python train.py --n_kv_head=9 --head_dim=64 --d_mlp=2304 --rope_base=10000.0 --attn_scale=0.125 --init="normal" --schedule="wsd" --decay_shape="linear" --batch_tokens=65536 --seq_len=1024 --train_tokens=682600000 --steps=10416
MLP neurons of a small language model. Each row is named by its layer, matrix (down: output weights) and neuron, and shows model dimensions 192-287. Each number is 128 + 32 x the weight over its row's rms, rounded and kept within 0 to 255. Numbers have three digits each. A neuron's up and down rows have the sign that makes its largest values positive.
A block is one neuron, or neurons of one layer that tend to fire together. After each block is what it responds to, as a language model described it from the Wikipedia text at the highest values.

L3.down229:162068077111163112199123114132175111120183135153150142080130118071161140170116129159150170128140115157173108173133115095136124181140112111121131127108108063103116113106118148138148149136136082124136195108113131068112072136093146115172177112148117135112112174165173200139106159092121201164
L3.down400:108165173078136109123157117144114153172146131085152149135104155100102159119105194126173136149141143108131137150066108100096093132086153155109180150085173112164090174131075140126152062116129168122051123121139125054131135175089088146177085102148131139121156109135170115159151122023145123170
L3.down475:113131138110162137135166161187146163180112108103132129152096172148098080086145137099185159158133209145174161140150081129102140119087112120104087102105148142175135084107147136146124154151135195136144096142089090139153158152118100057115193158104131123159113063155171142123181113154106154102
L3.down531:119173117160111106108172087220118161084125173138138109197103111097099072096145088144129139142127145126114143161107147097178149127088118082127117128113108162108143169176154119142130114100083127096020134119141105152140094114122140111109119100076150126168135184103128124218078094126115135146
L3.down556:105095159100121149150175082059106118064139087146152092086135090151135138153111085121158198131132135159132140129149167101123097138150165146078134178124125162123113154151129116108075146157075147164061164047144082154130136079094134138117115078121128090120125165115115091154109111136164093149
L3.down720:100120077152142162134152111197103172080186143117172239153153146140057148094120090095120062143093162102088103174103121137114132130093133164200079140153096104094144192112143171144153109183137076128070175133139138129109095138146090101167096091090171054131106084090095172096146117092134135079
L3.down1100:165108157089128156111124127147155126121130159150111132138092097124072114158159155109037172109178135134107121115132113109129123190118125143159111116123122108107117145111084177110136113144177199106087138114108144133162178105143144121097145104111112162143158196129127127112155131154126139087
L3.down1104:120132168160106134119184093140158139102128099115142111145110176089086101077078158107131114154104157087146122105096136164110173114162133165080132135164170092076131082084092141122168124060101133143118143111106155146169123167145149112133119089123094178136175150175126115079155183115140107096
L3.down1305:113109162123147151138116097163071081136140120132169096088061111118211154160101095087120080143087212183070137159133085126146153121120099157107138136124148130081138096123149131154134105111117098108018152127132132188132096141104173160159125084172088122172090187179166103121177082169143161107
L3.down1434:095142117142139119117179100140148089134151184179135154139151105047152184107089116110161114059125158171078157168137152096134122136165112125112188119168152161109132161137096145172088122083170176153153115149134120076104121087098153111110093082124138145077149145147094165118119145103140141110
L3.down1605:074113110128165120119134167061121166096133059147136114131105199080086124141101137145152150159081157129135162102148152118124108159124182145076154084088144119167123080117136136067118092131080088197180120143107162109118110124090113122059145079145128120133135099119126167100110192135056130224
L3.down1627:175094104104062161093093145133222141150087141113114151124130115205145141127130110070140069094152101163183110109182137130090179123162127178115097170175114090143159169152170128204161146212108128135135136076108131084130125090138157126157125187137163209101160109116097091121132153167129032109
L3.down1815:088116156129107138118111148213078085161147161150060100164159197142115094156127143099113179109081177118152158113131098137166162110127106124163097120106095157146163054075114117133127137142149163093101149118148132106125127099078118098069107088053099117202184074118140108077188128148119135156
L3.down1848:125094140102164166182122105202145094155107131116128110136091084127079103136140155116116155150094128137193133117046090136102135103138161153106127077148107101108138119135089116104146137164120192161154082113169131121160091118149143119121138122164153125109186133130176143130141105142124132081
L3.down2035:106097154130127161073118113231122117126130132156019079113097177121064119127124154123123144172107210093167161139090111129151118059100134147142062063105181120121118138109153167133119106141074124155073095171177127160165143146156140164126116160179145164078130109145105127163118125092116112149
L3.down2154:094028198141120161095140162225151125128174113084149144130075131102114154129152169137165122140105190087127184110139123135083100087130133160134158098135137142133190143117140106072104107137108085093133117064142197084217176097137150190125171155165138162178086133172135076109099124149173161129
Token right after a name

L3.down29:151118114107115177105182130230103150209160134172090158137146159161085080114113109124116143111081055106116088164122039103097125145078080159134101109138176146077131137103141172100133145118114160110099063169174163102071089156128134099128163110110104158153131090097086141147175160111145143133
L3.down153:176110092120127106097129142127122108112136152152178080113158097092106107132092099067118105117128069135110055088149140135124111101105134101095127110080154185124096107121091200069188102149171133119155139177089165112084124087121178188137153151097103122147090117132107165065152108116117089134
L3.down201:187141167176084107117106118149215104181103126112105147164148129141136099183159183152090193081182094130113160126077120129130116165163126099090129147147108154165112136093137165165123145072169143088076175107115130082095093142143176121166133104135051143098131167092090082134166124112149177057
L3.down629:181119157152144134080141119156170141082111139102117112096131106177126147131114168080059133071112154103102125102130172164128114119089174158160079121099081105109156122136144112106058126130130108107180112114097133137115118136120183134151162131114252099075121138199086126118150117159054101123
L3.down654:116124100188138113190175139146065103117090133082112075115118107166132136066111160118112117152158120155165147103086140128147092177115155130125138084122111160144099183096118186126104164120142154127089124143098125196103066152174128196174117110127089134052146149127092111113096106170143121100
L3.down778:140117110123151122091121153135197121103136162100048107163160119146100149128145148100155139121090121112038085089085203128129143157158087153096136116101152139125132136117128134204108150158128103171121158113138107127103142163114153138094114164168217116093126111111133129126107139127140117131
L3.down822:169091135069173125105169078178134090099133117167125147082091139201083128114087139137134144104156140170016083141134209090114175147145080154146104135137142065099158088120134154126176120140142126122108116106127119127087148132080115128124102088163143094179214082135128179088097112170118102124
L3.down845:119123130112135106154155123137148132128091143135085147102127129114153163125159171066117189049176146087124177102091142131117145156158157120127112111148158095128123154083114102172125165146104134139034109108105074107138106122079130150114149153154085060079132090080134108199122156106177171112
L3.down847:123148120121071120157113130064137142163135102122142126154198126123117100190139093110109133061116183150130112123099174131184166093141133071127094151140137155157197138167137110151120120136093158159077117123112137070182161114069088151167115155137119075100153102121124066120108155058151126140
L3.down998:134156130104093158140092128216106110130138141107176181148149147152096067138163092148155152163139109115167083121127097135097160141107149095119163061132083149101105126195067144148118152132089106191097128158130103107149090121094072149138190138177110097086112174090141116134129168099121174077
L3.down1036:093095129114122176106120125094144123154157097120128143074149115082108150119143084169112159087132117149121134123119148150124159056123183130133142204089153178113090142122161105125067093097082116101050135100066104134140095101112071149151050112148161107117107143117084044183112115152140117144
L3.down1161:047105074109175125138130132149101083104173158125156122098095079152138142147140120069094168144142134073115127138159132176104090128138184160090131084148152124128085109077064066106102148143099166153101144103103078127154132163161121091100154108178124142103143097093173079086150141076150092105
L3.down1277:126153129094138080172098122180145117141166107097190133163145190070104144136145105174123099122169146153133110132138113112137074152112188110145081112136136086142152136087126067130106151176110196187117112169134129124138156130104048060084191107086129125123107155178163137127087205145054115149
L3.down1439:171085133139146133134125065119117135134144123080113125155101112101147157130172128127121111181171126099080140137128109117165167126091162150152141141150110086139122146085145070189116217145118106163050119117123211128140139139114076099119092110167133151153079148115136144170184151110134180122
L3.down1949:070068097170208086061159151212152098159131128083156113134095111118126188164079091142179087125167111184158048162121148150145046083064107065097089105064129167076122179141142140138156100119109150099124165092098159094129139167088088133069137108079158088167111087157194136142136087130131200146
L3.down2229:106145159100141125115108190087162180099161102171132073176126111145120115137174145117089088059078083136120165133137101120085200169175149106091164079170079148133139133081170134171092183158087140153073183136076100101113090160124130158144142092091206123154111124118110109074127138155090115150
Continuation after capital-letter piece

L4.down777:097157157195111124163128156228134108136105113160119103122112130155217132175159157126111097136093083151126113120079184120141116117145127100109109110127145106099114085120100114114148099165105135155000165118076115103132109124166098132172069176104150122138118135081117091174132175175100108137
Section heading closers

L2.down285:078130095107122091145082167176136197089170065181061161058074143207144131123157183052144130102147102105135133135146121118096117112196108116104105139121117116169101099157151180093099093104179145061112160097117085128135199125092127063161080162130048094153102111151145245178137165080067149149
L2.down728:134154143084113135135136122145142168067141132171120134185037057166141104114142119102065151130206101139064183125121121112092174103166172132084157130135109079082138158113124144168079108122104116149074099157108148131134089153138056158104125139142071170147172135071152084091135144184117075153
L2.down1551:146111120112095081118143142019231114123112096058117149064088098088163127115178127140120110145071124175149107155133125143137155125090122126114122120189122115114129137103141153113151164113116110116188096105124118119147121179102125136136107100121131166127070150078134118151159088125096125104
L2.down1756:103155095152139145133109149175119184168111073124089134128099101112198139137135177085112111159167089076147101115088140126176111073149084148117106063110117138173116102132148071131156093153097073130026134124127054089084127140149033115100135167149119105182143136185157108127138193149188151126
Mid-word name continuations

L3.down230:165161118112131102148107122156124152106145125097069173127086090143068147059103158117117102117142070115167074148180127103108165133115027153123117095171141132118115114154140178151129093179141088132045075153144064202108143121126210158157118144167096128128136061107182101117195162166130126127
L3.down283:128132153132120204123140120161149173085109150142065155156093093094193076149124121133130136147090142101060150147120144079155096122153100158130101124139211188097110117156086113179095105119092144152070180156145151185133120080129124135192091129120119122087164108153098139139131138043123149115
L3.down406:097103124148099118053121114156142135138102114192079137163140110098131100167157159181115182096133193152134145156076125088154189088101145132098137130144098128137071136142113099128150117162153137134059200146135062054110163081134090042140151133111109089157157074171127082154139098171125094098
L3.down614:126063123114150112124121090169128093100183124131206116118145103100184132161131122082092164161138078105124102106067088158148101152059122198077089173168134157143185149144058102163177122111052126130047125152159112155069120084088166125118128168154142100126126093162102115051133163056099095112
L3.down876:142117123148153140141148149255121101156143151124129136192152189111171080122124140138109132179088181137100093092168128134104152160072114039093091150107153197060129139132118108117106130025138117140000139120110096151096159112139113098113122143115115120156119116122126127151124113096122140156
L3.down1000:143111153116091044130159150191097193162106147173104140129108134131105196143119141115206150148131153111102115106162134060140076089148129163141151159091117107129147075086166060096124094138069175123129073100153148138138126071106159152204074210169113098166143206159147151105143148134108126102
L3.down1175:131110128130151154101188106182122164123157134193116112163094136115085143200162140168135147162179182196153082099121115174170071107078146115087149118100111089114168096128128177150126127093097158146144116129123125148166144095132116101142154066131117140134093140103153160138136144122099103076
L3.down1313:103161132098214126119131136049087197169103134146141123146184158123123145175161129130087176204150142189120123149099169144140093157153147099179183162115151142087099169135067153175107132124200103131126146155073109095105221145105081096149075102111079170102093155122116129123111156123067139150
L3.down1565:121118098139175103160136157215151114170148170162111141114117120188109136087113157142128145147073217152093142169092163163177108142104117117097147075121116112148139112107133115143130139067102145144175124139118103110110096169108102147115058173165121129167131193086087212108114143096118096159
L3.down1675:106144135075145132127110133246088094145150126078168120182142106112110078135106079106162115166074144166103125077094081117162180138114130085134108150058130168082141116208103132129129120089102101143092104123154122153128121070138108080102151128115149142160087126169136135118111129151100127141
L3.down1960:118081156170143132125151118255103112164159156102144103156136162087163105192162108109141118175089092155117114098116038084155123113137169080090098106091137156109133163183129089079140168084146106135066158108140155089095154133129129111123131171117136113109066112170109121165156107130157088097
L3.down2008:101179140159136140169087210110155094091096143095113074154155099097081130089132143142114166126104149110176147130124132120150151147141137144129073110136150147193114071185120073156142112157104107184068134160131134067183143145131157154081139124148121139065139098206062166185109109198123193111
L3.down2064:145177067123127111170166207233052162101140169122144169141141082149110122145124122140168113156119098111136104076148143195125107141066095096065099112167178173130075098139133147150131149103150135126081129153094085155085081119153158066151071085119144112116103125066134146143068138130097112162
L3.down2065:160162093186144083106136164254129141095166146155109101172157096120116104122112110135148178161148150074080136115093101127100156130064138103091099138101163143114183184116077157127073130068135121139051103174100137118106132082089034108141224107095104136156130089128127129147109154123105102141
L3.down2117:083087098111118115121100117255088137119115177129129174117102118093159120152125103093147093116113090133124157157173071177097122134075116129105133075150139164095133118125106137130087166117119159129000135099099136130083091077166151169099098148105144148162126151087102140164096165104123146112
L3.down2248:170131131153149152110087172225123124117116127102069116098148132131108141125128153151158140135110113134090121174131068145155133094148215089112121115160146145163195151135030125159098120112214091171027153148179157101139127107117124107072131129187120143083064137126136112075110150145159156113
Wikipedia section-heading close

L4.down1248:137094196090090111159151150136121179110178081140172173123150114117104182081137110171180122168169073140108129137128131129087126125083168092093162067117100157189107134100136143157105146125178074130131179129138111176085127116178176146100076129158149112124122144076111119137109077146105091110
Mid-expression punctuation

L4.down272:132154104114125209122089154130180134169142138145086147083132128098156156152094177097053175101151181097106173122080143132124164118110135141119161105119109144127175145141138177119105187152162086150114148101139152084132100152121129118117172108077101127114106111090098065135101100131131140116
Acronym continuation letters

L2.down522:102146141126096121180152092239175156137143162130147121072121144084172082185162180191143108105145085126135153140146119163117179107154117131120092149135123142171136166129105150128092100105083142101108133143125132128070126141136105164136144091109219166058099086117083126184060132151143137145
L2.down615:067145112059130105168165176136169172120127150118106101126151122128152085091120141071122130137086159215149207113145090102132068144187163126107124099133086111115145212105117136177075209076125093145161200153116155207107091126185101151124127149121150095167105125128134163144208092116127107089
L2.down1363:121145133092155087106096144176110163163121125087124173131091137100078175072155139162112111137079126110162110153123111195139175154179092075041138019152114123120160169137126131145097124118042120078138152111091128154132145150175208102161177086096118103151166125116124172129181072139135169076
L2.down1592:154107123177098178157127118221085218125136115167175160128085157140128113120171158156132072152171051152135156116125132173114137078092102140190100141120153121160082172073138161121126054168128094092218112079137115115103175117153098131160112129146136158090115087124086072129148117114125095061
Longitude decimal point

L3.down97:131055158125185174192099131027124132117104138138131087077143143120154112096114150104133108075092122144106145167145104163134131093119102130135174173105091114141106114118132169106094071189157132102202157072122195252170073100131185113146117202123143089126167126165092115139131129160163155144
L3.down227:104113133135163091100131130083115161119163099068091153131085135144119152100108105173117186162154067099120155120139103087121115096065068086105141090110150089176091065102141249182135099072090145089155102154086155176126084222147122084087130183106111168097135152127140159090177127149107100119
L3.down286:154142110145127125137130053168088126125065158166144120069137211192134173101137165128191167082170120163110074126020185171114162140092108074137086123086164145126120136122114168138148117137111070115106099096110094138093115087113186076156106106125114061104107149159128125127126168126082142108
L3.down397:103129123068107077092159118114103139172102120158126134173099181077187148156124091125168188132104146138131099109118176093155092142052105140111131089106101124122140178176073112158192172140067150077181096170128174152110131155104078157091092138042149131144129124145207154141132146122145168195
L3.down443:119043127129087179147094123242090159091165076153158143144142141162101102166064110148192114217116180125143089113156108131155063090122199151123141130119186170200094092168090102137092088147148145146024107091182137110108160150115105117162075119165156130122126132139115088137058183097103163130
L3.down573:133158169133104126040194125137094112127156121049156152146071112092141141142092100167091176150126114105169124186075166140148108159170090156061140080136163159164125104132090132113127129131192121103179145192127136127147103164106093116057142124112158128100189144116187108195104078110126152087
L3.down791:092104120112149121095102150157140144108091116170160173082087149151135128136160103124179120166099099128138080143121154111083060121099104109120086146130147134167092108126084183147203077146112104158119102137126135169162186144162118135140107137130137147167088172147140232169089090071149146134
L3.down813:043118152134073142134141104099149072138149170134141183217098119047056142136159119100137074138124105160075140182148121077136152093134134138106138158138175126141111083137095127171099099189085217161122143146081082095164090096095137157099082068046137213149094117123157104154116117078169128112
L3.down927:113110093062147135107136097165143130194094146133124079143129168178193122081067123143123164137126060157144166120118053090107151179087133176130144177117216080089181169104098143090149146078153084134127177134166116186139180107042140113153120128195142158150158146122133094110095143191144145143
L3.down992:153112152148131145101108173132204138133121109156132159154103133067096146193161172098117122117080062084173062110070084145107177110126131130090124074150177200170124177094172130187189073122083129116080156105137114127132053077113154158127099097089118143148136117144091159088131156154174077151
L3.down1021:087145061136063204188141183051126119144174156145157198091122103118107168097094069064135144145013131118178171109151069103130116101120128104138126184145143160072143165095122157145126074150071163091208200129087165082150067115109123081134129128179097104124137145150158169149134124132127126136
L3.down1337:157163149185116149125078120085134129077106085129145117138091204173136143098122176123165161174129132169139159135141056121110161159187154130132125092126110104084149151101106071177089117146141136131187184173148144154089111149196176090156163175105161163064117185144132138066125113097146173130
L3.down1507:098121118155104108120197084195115058099080160157153168115111083071111145062121134136108109158111134124125081077072142062200110077092139142137069094147078130137108136109166128179139116154144160140167112093157137131156145107152175168177136137092198109176092147172124102153157075152102188146
L3.down1985:099071148124083120147109083180136093091054143149144169052109166086097128086101105120141126168184132098151108163122152123140105156146155142124075153126120112169093131168153107174140106115127096123154192100132170115119106183107153087176162110176140090138121151118201146109122081038121108093
L3.down2087:142174099178124108136104194119057118199141113105209141094151143096022180139111160142084120139132132109170099140143152137118098171143088106096158105163164114143108104133116112133129117165071159153146136177137138130165123093031122185076115087112110099134122143123098149180166130152141104165
L3.down2250:103127132152151161114132122096121175171113093152172151122107115110130079156136105086110151142114144132140091107128129156137136164143116091163142125135099177102134161070142093116067117137124160127131119151163074148118093101124203159134080078182082149096146165129139181118132102153104060122
Proper-name second pieces

L3.down137:141119122122081104132098127129121149201133104101160137143149167178140128141135082108080137113177136120128114100127132120122179086133137169158140142149169150156110153176166125173142098138102144139044112135123111100139100127118174155093128156160165125097121172111110117141098105079115077138
L3.down151:131182166107168126150153131146125125096107142079127106151149122099125097158075121138124171119211174097140120070140118140158159113111097135149128149125118085165182102115115148116148179145189138094142192158062130094134105120139174120119132182141125087152164105153169086132130106168115136151
L3.down507:093126199126052106118143162129141115179121152155088143148155072161148171188137131104189103136115091104173154142127161128126133104122161109152150085141130125152144112166115207115178111073155151070162168142105176060129121107140170161168113170201170161139151131119185152138216148122119131138
L3.down630:094112142156152150107142094168137127105108096122123105107146085115141058163128135115159109170150149134122160115173115075179158179105151120104101156123087144164116140163077105103124074091115109132081161065161064125116071169073105157162140064125165141155129157109179117145109186101147209179
L3.down732:098171107049063134129172142171107109167111149089166137169148072102159137102148109127144127100200163155106177126105104142067166070097098156175166143144173131120159139129083064041107060110133091131133186122173094142150151153116090109122169101128115121120093113105127149153090119077121192135
L3.down852:118113108119115104106146131154097136111130132153138161150132069121140170175079114130192088159153213110062183114109161128081100112094115048077094158115157147159104133097115183249137139133073099154140155146138154186083095152173103123130151118165100063154142129092141197129131044177139140169
L3.down1005:101117042144115126099143090112101206112123141082166132090135103124093092094115122139138112172211119122123160145135104104115113139130136093062109146174134087148156132090186139147101112171150159127119126172166088126106166130123139165146141076095091155101147189177150132129100153139100112178
L3.down1095:127095123056154155121099181131133148188131087117106131143157114133203088121107094131092105068135102065041121161174103090147087098146150061172125097098150156099125131142133103084152115176105158146113137081122138082159154182084125112139158135138118165111195094122097085074135099126092078178
L3.down1490:097140115131125130112140133157143183105119138162106155073108162102134221112101137088117140101152133122137153046114054120160161118121108130105125085092191186139102168078117149169084136138078095114119153139165087144064110164087100170136119156177081112088125094122136188118131146099128131165
L3.down1649:147098100129060072190127174126139147085106163095175046162134107190127114109087117132097067160180138123087081136181161140199104120116168093110195141033142113161105103169139086128065049112103160149081167109133113167138137144114104133159159129163109123093128105125092087144121106151152107146
L3.down1667:090086084144143116138174113136124135105125138145171134135143118107109118081154137108172151122111144108093144132082187136126109126119094148140137093138114064068142126135116175092109139104071129107253208188128086123117131181173188147073158174084090096113123100096127131146061155114140104092
L3.down1794:106190197112081105183162099175126118133142132122174106087140102149138071151104159164147158102145177140124135095137123051177130179159153133137095117117059129182155160175122161084158102113103132113080154089163105132130095109090125095167143179118120179156103141192055158096073180127167153138
L3.down1827:106005149128105141123167144093130118101069129058139077148155171130087105138149135159098164168111143088120079191160101141188132126113172059125112105103121080146130125110154100130146163090126119177166162139154141117144121120145168097141128138149087156149177112118101105116103051120152143114
L3.down1834:105085118117128095146087108214150155122077110101095115110167148120140111177137120135105122124098144113141137128095131144095167126121125130174099154086120156146201172127103157130128148145105109112000131096138106104079140139111161129111132160142170150143158124135145125190169116156157151121
L3.down1918:128113148149166127111123159064136067085139151114128146175113110170116175116143179104140091118128124093190110160194145195165074171102179121082118088126109120119149133122154124155202142099127116129187177128107115134131144177136132149111094154108146172143131133118122091133189125122151132169
L3.down2129:101099123139099105161141154234170128161180171119092088106121036120183186152176205108123134152082086144105170135099105079120150145084081079106095084130078087153112110141150110092090085094137106100104108138162095121157139149143094193165090146144113113120139120182152130120103123111118109134
Mid-token continuations

L4.down187:155151096136065124155133146128118160067103164174086101106171083111103099158169142129161147105121068090141161182171137113151175124148153103116165123139087131164112118117168145103119101131186104121107112075133182067185065135127128040079143097153151059124136124152110110074128120109089132108
Word after a name

L2.down844:125088074131078116117150137053160139149160145170152170189203141134125148128115084150169131137123060109116091163092118106164120110122148085122159135165128164047123121144174159165114156200139151137133187110156133163177121145111138153071171136063148133152099144105205116088132123146129121099
L2.down985:094145083191136180085139151109148167156129152176227057080118104115116123100126076058050151159156072113077146116098129172142081129182113075116112114154188109106161163109140139119093108122108130092087116077089129066134125160132175140120149190158149077188075147122122102125142148177085127125
L2.down1111:106141098202104104079138135103087164127120136107129127111128128139179157116158100104127208099140105127106126122095127105156163105154190139142138129121124167149120125130082161143102121129142140119118162098087125089122088137142123101151126144153126114141157107087173122113114037100133118072
L2.down1938:151122124096128138063097118222147114174128131133134086088187142116114114153122147064132120082157164161122155189101120149123181098094179090125079110121096161171108114137103118138149175120132116072126166117124125126206096117097150142089070136157140082180063179129177122110178109097185126116
Mid-acronym capital letters

L3.down194:152108114153089095108160140215168142126130128108150100120106139119167115136156174137104145149135067097095119143071077124160116114203139087132147114167061149076094107167136132138161175119123078079058107112120187078144127135071114104093111078132143173140171098128082182104160092152147139229
L3.down315:202144124115138144106139103086115161108178121204102155068115130153146173134185066132107130142121084130156113087104111117204101146165114111119116130195080115125094124177098180113109127116112156139205118148177155133155101126130159144167125121175139155080137142168106198153088124120142143129
L3.down323:147177164163124114098091132178157131111093131120083139100137145181143186143143090044135128105142046170125130118127129061102115136137109078144113105125161147166119094123179134102101174115165120178124164123122099120105070178159087152149142164151146118130106143093100133114131150151091136129
L3.down410:093159043184132137137110129092122143088149159110119128123110133197199131096123136157219141107192157096126166149148122124163135126194101108095140088155178178122115108164088177107125167106097113065124112152129067110186121140167131092117111059105121140079125120110126149114097113132163136102
L3.down519:160108116111087107198164163093128113150109153130228152098159108123134136187139156139164120155148066094094120151084143120104094144113131108128106146132098139121131102120033181174161097087105186144115101111102176067128071134142168131161156134107117132100141097096109118071121217114119114115
L3.down575:103134159120172144160111116133117199151147166149098093071207136117131120107082105131174053135150170191112095118132142146111147094111174101151055067100121165136122185187141136125095145115078132138110135094172112095122180124122107148139168069114150088110134144122154101109102120098040160133
L3.down622:147137142130163122126102150052138191061124159100128119133083122156139132166126131134106124090143128137101114175114142158156184118139189079071127142117127151127115090159135133114097090130123165083183066156128132101109213118157155176146148110073063155084145089148124098082135049140120076130
L3.down776:095076118152112107120101165088050160158140160167094193126103137131118154112139127150134129140150067175175113128158147079097120102061116094121136114118109132113114142088178153117138149073118215167228110103173145154135062084125130111087146131116087148092116113149084160102173098127086139140
L3.down796:184109099144104054173080098108082119110136106114118154143161165130168114087118062131143170086105095111146122065140124167098129101117118117116188173137168116115159141179139104132122140140098194119122117150145151113150101119144176129079158171116123158074152147058123083166165104101150141141
L3.down1092:170104161158153098114138180114191135131159103107086110098131090136128135122169102017089165158152098156163156138082130109165128131171182138119035139119182089079143097113132151109182158099195184110116111166148165077127133132117167078084134083078155105128077083141111171137171100123165081122
L3.down1225:154167099099149133114121111124134169114089130126046166161060122154080169083182124112141160070133186102113137151177135080142152106157123122107107083131095145220144107134073118100107105168184132094000111174089155056109206119080154106150094129177153118120085064120169122152102186124087130120
L3.down1365:106149110147103171141097125048106136110174110152171138185117114128121118060117074101103114165112102141119119150145110175091127077132081143120100172133172138086137130166115129110165091139106159100187171178070143147116140117118215116156089165126155146136117175165105150102110148117167143166
L3.down1549:114089094154089133206135178140094123088148093097147160122116087127164194113110121163180093144116084103140155198162134124148108118134153139152140136118086186123047162125116101072181135107147166126141097110083126132123139165086134153109141170082139106132122133087160144150082126142155161092
L3.down1643:154106140138109083128167166114102126047086119198131151130097145125141152131130130129082107133031080141128146147119132124139174125146053101177149124137175186133109145105108169131110174145105091175159143153126195143147106164165160128189071151212139125159172116107129076106133124099061136093
L3.down1661:137168082088202115110125165110070105156228153144090138124116140122138110169111116201131144124118130071130122150095124178135165115140123178112094136107161169158095116176148124126096123137097132138082113185113123104107127123170098114127089074084094089122166141085083130176146156128168077132
L3.down1881:183148112128147104132119185146157095152073161145092056145180158133119132119119177162115152092157053086108085122083095151115086175135115127158154113119135118057059128080107156153136103071128149119047200093141135109141141103073139156180160145124153166089131148160146104065148135101158113133
Word piece after B

L2.down313:166134113150178142100170158255170090108112129144148065076105114142100084118153083131190138100112089093174056129166130132098087153075096164115085174098181155111102114109143140144107128180138174125061112164089148104149134170137082133103124111099156118186105115128155096135123102132128178133
L2.down978:132128065147088061107120155077098149140113073134136093146073136124128101116125090151128076107114093158101159111131112131116148106116133096081138118111139141147129072095165180073136071151185152082176119128128065116113092111162052140189146077104182104110069112146071152097136135121122144184
L2.down1505:110164161211162129158121098188174146167146147119141117172117129107103142178200129183117115095143172068102174124074130116089134145162102137184082096067109129106101114088133125098155160215141167120097181133136088133126106066115127093143119100125120137107184091139147159165127117122133113111
L2.down1980:090125147115102159115139143155152112087113112135130099084077161158175140121156115164125120092144067119143094134121129171110128203108125100099134090176185184103123173100098086109098117179114109110014134116113155105199070117158150153197090140152149084124115099132075118118089126133132125158
Cast-list "as"

L4.down1298:121128138166127140101079143255146114107111151133082084154176161157118070110103104109132149142190126042108174201122071078142127104188095149150112161175153121132121110177111160148122155141119157154128180111153138130159102142121070128120149120070116149115135074113213104176131179080161121124
Word completion after short prefixes

L2.down572:164144061099131130098155121128166214103133159143199140132071184092136143143100169142063159143120098160170111171115138111153152133140084139126136133176157037132089147145138117118098123156099160084133184074118161140101109147111037125131153147131136170050114132106127153114156142119088143114
L2.down610:098150113103149143089128092078136131121116150145176143130137094139118138131121115156164147195121103137107038159122153112141143116165110127129103110182105129215110184093112129138087116141182099066181149141141129092149132116134119151102119132150148130053141103121135151158114152108122140148
L2.down1070:071134110066148156094081142113170110097089128134193129061108178130162147111110170047140150180134140083111110122124093082061111129183146121172153143157133145110138123117181106119198194137113096120045132134088171160151134181118126098079129161106182113042121178101172175119133146156087132184
L2.down1208:094167080152147128148138161115122101134162126077099115105089073131138118056103138118105145149128161144128117135127149143096174151107092157102097113194127090127131132095160120111100139093107070119186176142101126082082120158097086183085101123168131138091059157121057128183060099112150150119
Name-completing tokens

L2.down530:163137108133102097127109076161183146122118142099084136126114093077117067136113138133146125164213068160106144141077100116149098165133107113134147157128151164043113107172095106145065112134090074160116035170136096120143154072143163099196140154090126103083125122121124123113020171176183128102
L2.down1334:125173132136185154148112103241145097138142095100116145157107141073122141120131107101131112149139087100160094099176118120114122152197128110154126127159124150103173119155102120144141153113172172155083116139128134098139206119108116130142162140225118096138143122128135128113161167057150081147
L2.down1393:150118110149125163151141147234122152140128135169139145210148190056114167120097142093063133101130172126106209116122094113136113124121115097157138119103161084108082122142161139182111117099147177106123092179192155148103149104200085102173147095166128110119095204134123114153038150169109089092
L2.down1743:079114142105152100146136134139120119122112125100143192149159138125152121174089057123148092122113192051095131135141118153096158152130080155144167124080147149074096061191106147132120155114114135145150093220172140151119129095132186148127152148192164146090101139134085044098155155155135112114
Section heading closers

L4.down409:162126068148093124112149135117124148146116109116128159134153142131142122167069101139079101101104135136134106083125148175128166154129099188134151132127106123124121079143101161110113183156146172160174113139085156137101142091146095098150134133132145146124110118114139061102117123137128139140
Mid-word continuation pieces